MLP neurons of a small language model. Each row is named by its layer, matrix (down: output weights) and neuron, and shows model dimensions 0-159. Each number is 500 + 40 x the weight over its row's rms, rounded and kept within 0 to 999. Numbers have three digits each.
A block is one neuron, or neurons of one layer that tend to fire together. Before each block is what it responds to, as a language model described it from the Wikipedia text at the highest values.

Description: Word-final suffix pieces. Final word pieces completing a split word, mostly names in infoboxes and lists, often "o" (Paço, Provo, cargo), also "ore" (Baltimore) and "er"; occasionally short words like "in" or "as".
L2.down151:510450516451478530534448506465517531471479456529541514460528466476454462473579411477525428486472458512442525495487485526497533563551542498522465579491478525445479448503458491441447562493536465474481577563484510442555533430443508495549424484443495513455516471525476499554534496473516524492538483454548489496465554487567522556470463498496504574532550444503566518514452512441530569493546594490439484505555553466462491475586569562481498451444470517469514525584531485521499486523561490

Description: Final digits of years. Closing digit of four-digit years, often after "In" or a date (201-6, 186-0), plus the comma after a year and decimal digits in tables.
L6.down1:525564518474446484483480528482477499454593477437471490438586477468474494445481553485470519485437525472426528463458491449531513524494582499525471496509437550539491484531460505531458458546477569482436567543542555446460503515515512544525553524450560574540474509453542515433505501532533446459550498519434546477525559488523428502464446523540555492472503519544489518440544458423422517506542528462540523568488518549491555528533475549524464471497455468435399446529490501501520473536492476
L6.down27:498538499497532461488461493460507468479493439539486503527484472407457501516520557525539594422482533469554526486565478474509479481478538517483491525521526463518460478459561528517536537566557564477452400474474537469460491535566486489477499484558520445493446531478535566467470482576525424405508434469534517482438597475471497507556559570536503463529519500496494552453502512454434501493529589494494465472463537457487549485522479465613542480526494515459478506492508461477548512567568519
L6.down37:503482513471435566461553469547554530489452492501484505485547447572520524566535535484438441600497567556506573517433464486561453561482495474533512523545442518508506507560471520500441535454468472465488516434503509469522452457506489507445526518452540518460529474486480498455516484519501507518513503406525465542530500533586472490449541491595566469544520495472487552464484422406486576552457414452483479522496476520516475502528489515478527470460501494508527486489465454491522610554449556
L6.down41:543462489465464544487449518474516563527523423509438436478464595505517460504572515553474437546508450418466536498540500530470478485494433550503539447526515512485450489561511503544453495527524485536514550488535508573503519449517448467550452537501496476480535504533480389482555525499452500499457463481476493469474479452516532527528535486484438529556567505482424521558485562463474394500435494560570544506515483517504563565466501484481515502381555493524484518586544504501485543483480539
L6.down61:525503435481522497520479495480474483447544483476563519643448432423465517420516490555583534430552568526511572503498455475453508545558459476473532501521545471548518544463454448511518484560568533498471503463403515418457521531539486499504516468447489551502511522502445507480496491574501521509484531587502426520460543525485542532538472442541462452548483479546475536496557506479474500492519510471427491484444566577500537497495550513499511491557471494496510513486504521466544502528462407
L6.down75:504469504491479475492512512446510517524467482556472500542504464571570544536447510476471504474608509509491487519521504527420495449486478547478530443488532440475450565506466575505472547473526462457512511447587462460568512481467450527529454569464474493512518600472538477487536495497561478504415556537491492510545519630458462479519536446481441506480543463552517456487532534541461485389465506513509456532469516582588483493468472580500508422474480468455529445514514494503508508469491493
L6.down93:497531528556476539517516492479521525547482484508523546523497459539461440554526429487569529441504472528466519562549494449503514529543520479474459520543482467427532486435436555467487580503518495524456530533535551527463564483518540505487556435488510444494502498501484542547389466493506488530505429493495516509480500412441518462568436542497460473495505534444552500474471498573525456478500490503559566447495544428599526461488482377497512453448515530514562542534492549493456471534460431
L6.down137:495474488504545455462522506489471410498495540473521502488508546523460525597490395437450417494558509514456588576481481454492471523521524472562485514441506495497473466432534510532500500500532527465494511524544440544481464600570493534558492522493487496491495550499424477512547525439481427474501503456543506517466483519519498523506456469538501470530536520535383511579509561518471493434468504489546506449411497515536439501499473461553513489454508431504505451523589522569489502572554486
L6.down177:458435539480500489491515452553521480543541468491507481590479504486445459533489562513503471516544446477486490447545552480443536511487500518466486497474488573489512520439544497513561471494516451565454459531526444481461549494526443479462486479564481580564526508472460445558453551544486495459507592497525520415523525525526494610538482511536502507475426465407541493548469450442528469536545517515431485547496459518465392482534485439535531515513433531575503478519506446515483427471480524
L6.down179:531467479446562489444511543520448496529544470505517551394501537443528475551441469480483524464462593406455476526571525479464540497483503505453601522519462504483536534418466504576499429478497509518555499456482517460438496566475477538517419569433446475512501550470588535500571489514537536460538507520499516552453565490513498492465460504442512455461478491431517529441495450474514511490503543499489559493544515524507468503553515559584546499431540494500508465486492538457514520518482435
L6.down181:554546467458482536539440491507559444410476471428480531459531554542595495471513496528532522478532561518449531440473566506442475533518477538493508498543461487518512485450421512468551478464486452493536483565451491497511519452548515494515471522502460450525508540411476484493514437431551491529493522482521498483545567387522437476576533466431458498539528503550507503542478522452454482527491492516482548461480483516534582502502455563469488568459419495512523455544474452585518572537528519
L6.down185:458534485510486471476522582506457528446455543598572510467510580544501506506427508478552490472527478574492478378533483488497493566528504469502528566424502474442516463488478471465461495531492529555423462583563528566464504482456527464516435513464442441514529497521503566491436464524490439473514484534517566469523546562558552490512451454461502524536575502502505453484582467448498528474514521529475492436501519456521511478499476499507529497454546502510463513463570456572510504462578470
L6.down199:497503463483454533548493548447513512550585461499476504542570555550600463449508530546567475449561471548480550477530524484465480480465479540522491482492508556461482491390489520502480432495504422577537523507503528515503503479512466499522516490492517570441484486526466582613392525532460485503473560518511475479517539487440492531424510434529448471445502463514562474491537549533471450479495538550483468463488460539502516406500426478474503534486486448580519523492499523434524537522467503
L6.down245:515449512469492530483509520485485518567537501497442532495534540531531522509478534506491415453540463442465476552599481569468501521395466522461538492489513521518514416516500449478550522475502509590465510463575544532455554525482553518545490508535499489485499533485540487499494498482452520497568481463543499484509540501423488514494373460461500509503464529457540490512543501466504498534503482537530467519488524476511508481458511381534512492444575535572412425548522504429386479460456560
L6.down296:487522487454501526510442503523541548547522451558503524521502504507547472579467527540453423509538465553581499521516456493541529581486481501440567469435502501470453533524453524491528437469507590570495468573549523468497508563504479531506534532507460475448437471464462479572491511496512499488530540480524572494466500492509438454505502510460469528460494540450469469518450395501481544536563526416509469588482552473406439479533480483480464525504460542459457465509485576502421498572461499
L6.down302:505487492494464516535420510559481569520479500493520480478474505520520528493426514493478504525500484500533537488488552536485522542435488517448557495551498530534478488575445487460520489508533541560462576549471497562502571468421575484509462562505463499464478526486538511494531500442550475471447490514581509452489486499458535455417521429433419510546528481522540462455429495585529569445522639543551468528529474464470542529478526530445556482451451483443468551483476483451537456536502514

Description: Final piece of names. Last subword token that completes a multi-token proper name before a following word, as in Illino|is, Tex|as, Atl|as, Komazaw|a, John|son.
L6.down2:502446519564516499560476547533524550504460498470515506405550448475511489496503539462496542544465524513495475516470564505508475416437448463456570419555483490479504438493494581420498459539543469529496500455435558532586429492473474510525533516476512555539487532552505418529525514473492532483516509460472410496515528416543455454420492531529460518479454480463479452490488524519520511573542474559557490504569534559534473515474549468526556488490515511522497460469446452521507600459487440
L6.down12:504508494559418501513519564463488515507488586534536446457453535524551482510435512487511514509532474442436496503521530557518476550467469514566557531503489537472553454457466508571466512552485469520400509498475535481485517502525521466414470432496548551489468536454444440490536500482560488485470519512503527469483524553515427567449510500549480537493454518456508545511471534531510615420508498497479576468569501530482472531478474483482470450352468520518473474514584481543518500550533454
L6.down24:527575412472479497445527464497442496522427507469555514504545469564528523464439458497474408490501539574465514476443500546523484478493502507498456458440454535464434453451483514519493504521419533514555576564453512537546552459571432625486584493488508513454513507477591514529529487526504463421516463553510535466446518569554519559504477545508517523512526494453545509476483491471535463468498516482510542499556499473513521486559436493499494533481405520549447496517543535465485539478492471
L6.down34:467501589528520456480440543493552500476457552536552489480524510501498550529456527486479516493470463498549480553431507504524451491539513422417486500441540478451539459483538416510483513472538496517469516485400491512534545508473494492440494500463517537487431535546459507500451518529599418524507509471476516425576542531525516503532414448423520503489544509508519539470541519538455607457514519460483571485450541534512497405499529455508552446446551511458513543446556499558506539472529514
L6.down43:509486524539483456412520534503574455490443512547525474565494471518511512550466503485488430530540510404542556576428502490488485470505466567441520497437445486455480569468498445477466530576497437495475477458433515583577472531526497539460479499550534532543471465522520517533529491473475521557492564526484498503483458617610544470505543465440472538470524541484511449521463493548504464523536480478513502563516468461479464443420534463475437515522538479470418504556472505504484501488471507
L6.down44:493437478474465513411563530501463508503500516461469451481464423540537532499498604461480487451477435582558492493567560536505526498545553459516510468508474413476541450557544496479494462519462538471519475505551531492494533451468528481524629514545535493457478515551530508514505473415455480591491458495532494519473483505425525476478490460481482539506457450548440516504414522525457491473451523437468518518543596516509448550574433474492500457542505493544512476532495502470510531453549446
L6.down50:463505440528532496499523398570508528485510468528523540463500443514512538436538461573490523538506489537405546499496480404511517513518526470551504539515497490537488507459494535525493513490506515423545567546537538486491447503489537430543499515449539499503467463472395500453544548549459474541453507447463561511518448445486510504431540485587510500548464505534467501508511505519586478481541487496486396460489410435467471483521478539489516543567518435550495508475509543596577491447480511
L6.down83:485583485484449389539494456514489535475493435561594438461510483521453490505429505452456518474449500566591559473469462488492504439591520440539550455535474498449497470554476522543516481472575503498549538523492516564560548501500448486424484453497523517528520506524432541490491450526453396490507453571528517539564435573527488506480509511530522519459514452460458523466555473485556487552504547489494482500459481513451450481553503490553512491492528484540498530453513524511569436474497492
L6.down117:453565543457580554456585495542509462466426517516536540506461512533503455462424545478472481529537449489425517497525508502455494536487553446517517534535469538520454439496461551445468495405503619473484474506537495492513478501474550495464522554466463524441531589461553536457520503482523587491460508524520552545480493521443448532403502514509511486503451466518447550445483507484463563452543443516487421487489520514533480492525507528516529521505537455528517444604531497522448557464521487
L6.down132:456477521481610548476457481568583534430421473466431495534491522470442442550496506601530502468554524499528502475557487466476476516530572467507433520609519568526519527508594508580465528475439554414436593467518462507514414518475541522490471492547515470504540489503513490467457481476499495524508509470513527484488477471508510476519532465450518536458564550506540462487522580509461490421440461517524487461506461466439521496487535505454506446538526492541451522516477493491450516526518486
L6.down157:528526560516557446446449478492421497522448498507565441580516466489459509511472484508534513576474490472486481492470434476507503461542472442445485494517463434420499519438563464540513495526495469513466483527436498560505503517499528490527524495488481521564501407518494411503542514520507498470506495621578451511511450588522578588469540485492562521479482509487490522468503430460497521578563514544492511481523462480481470415516569508432455540491451502506439547498513548481571529468478529
L6.down172:504505475499368506534495529534470420481496494447508543539402577495483547545502575464502512492521559591536504497509528498506522507537455536445491529431512473491474488432573377494593522516486494534480545570493559488535556470500495471541466500504477521555537516541536446510501437543462474532472570473501463443499477509482474495505476399496476506421517555494501479554444470433518539549469536510573498489445521489489511472462504473511500489466496565468534555498471569519476569479500502
L6.down246:438529471474492500467534446494496488425511549460504486539539451541508473519473555480505491506529464517483482457499506519582473493447586467542451508551538462495518428485574484496513516513493531539502501508613480517552499452484479543524581515447537561504489472514434449517474467460493450533494572446511605507432539460474472474529532439459482479464479515488553490497415529475532511475419484464559482567500480544456507538586456516503538527453529467559537424586499530530440459564533520
L6.down264:475444538484532496503562585510483524520514453543490544538539539477421508505556524426539464430477434511506541518526549454484459554536526431546453510501476555474624534479483455455491517533518451474479510540522504482524450517449388529462498480472550463468471479513544514534504479552394518540513451437462458456517539510423527491569525446522447547481522518507540547550502563548490497553413480469519471447473504458460493522493535534512530552497457469527518565486551495533463469489556472
L6.down276:532518519510553474596437467446482460477524484497562498552452526551456495487496505494440450509558443557468559494496478554526512438547456526475468463567517496511485450473561510518512466490472439559489551613487580471484437448522524477511490479514407480497517462566537421510511496532509539551520512482579530507488426551508447492510544531525472500451475508487549527451453566567467486523495507497485524524505487457469531545511459461508512524510441505454450463447579443530485518479375524
L6.down298:497488478538422489484432490487542518495555439530483486462495564462453541528438458490498508574486466443432535447534521516440548543490456478442485544457498497515514481494481466601551516418490496512502489437468516537456507506489551490455487560531483488509492449513494497448572480441575543527496544522532559459541523595504465526527459479505488514544524473486479520540575427544515521417498526547548486456539548598547433413511531507452553459552435579476502491485527488496516514510462459

Description: Word-final fragment completion. Final piece of a word split into several tokens, often a plural or noun ending, such as treat-y, tenn-is, te-ams, build-ings.
L7.down88:515513477476474470469437517481495435489445520490501492516507490534516525525505551551436494553566573493548507500400492531504485504504463529527505454476442426447481545430471489539496517515499483571491481511455471512429505526476550465509554532455511518534555486522462509499460506474505507481473515472531555485481529644523505477469480433454534466442548475509496507461531501462433432468449521606505426534549510517512539563534492436509597473535544479451439474573504607516535532536497553
L7.down105:434531476540535438545497547511485515506501486505539521552552473493485439586503529522506489494506508449516414506549492414454540415603445438476555477517530509485485485501528455568483497526483558558459532497489519536509518514495411564570486495487484510517455469508532451536485514475518468490459543493471508472585502486574528498472421556404431552518567506456471446488532466511528509459509518556480451546506516456523526506515496475527511547483481512499411447505465527535472533380438542
L7.down124:491538527505488485459461478551505475478462542506520511542487519495487541561569448489490542503553555532502507568495478457467420501529488456490450465458415493480517532528551480519498549577500495538537523470464540511490507491475548473507468462536504488580429519572554461563498496438427471557528521515463469469477552526523501497493400446428539486493539521464591454497491584591485522458460533576513479450537554545524492467402548489533470546536487500403457521472440466528534462510471492
L7.down156:440477527446477441532476513530535424497519520478595509531437502455463523523502508499444448462508401532514491604478471476480533480543534481453526483521484547528526517515518497516486405563484489511506538468515558492558531569433507461437479474490497569530454460503501487495548466546480522565560563525511430469545483445566482486488525507476522502412486576489451533536516474520556517506495501436590539485463501524436445470516549459592485449493470526512412510540571528462484494513498461

Description: Mid-word fragments des and al. Fires on subword pieces inside longer words, strongest on des (design, designate, desire, goddess), often al (Deal, Yale, balcony, vocal).
L2.down14:435594541504491476483545502569459554488498530493465505491500447461490586515479553437508507501503481593525552484551514507502485497533518467472489530479451437458451413512459541442472490506416486519482552502535459426581454493541480578511454430469490525483430458440496440407492473471477438514421525583442523547500475498457462532510494529486486482574511474530502549511467508477504500561575585511526484503519487476527528500520522484449485565490583547453454551506512517547497524468483490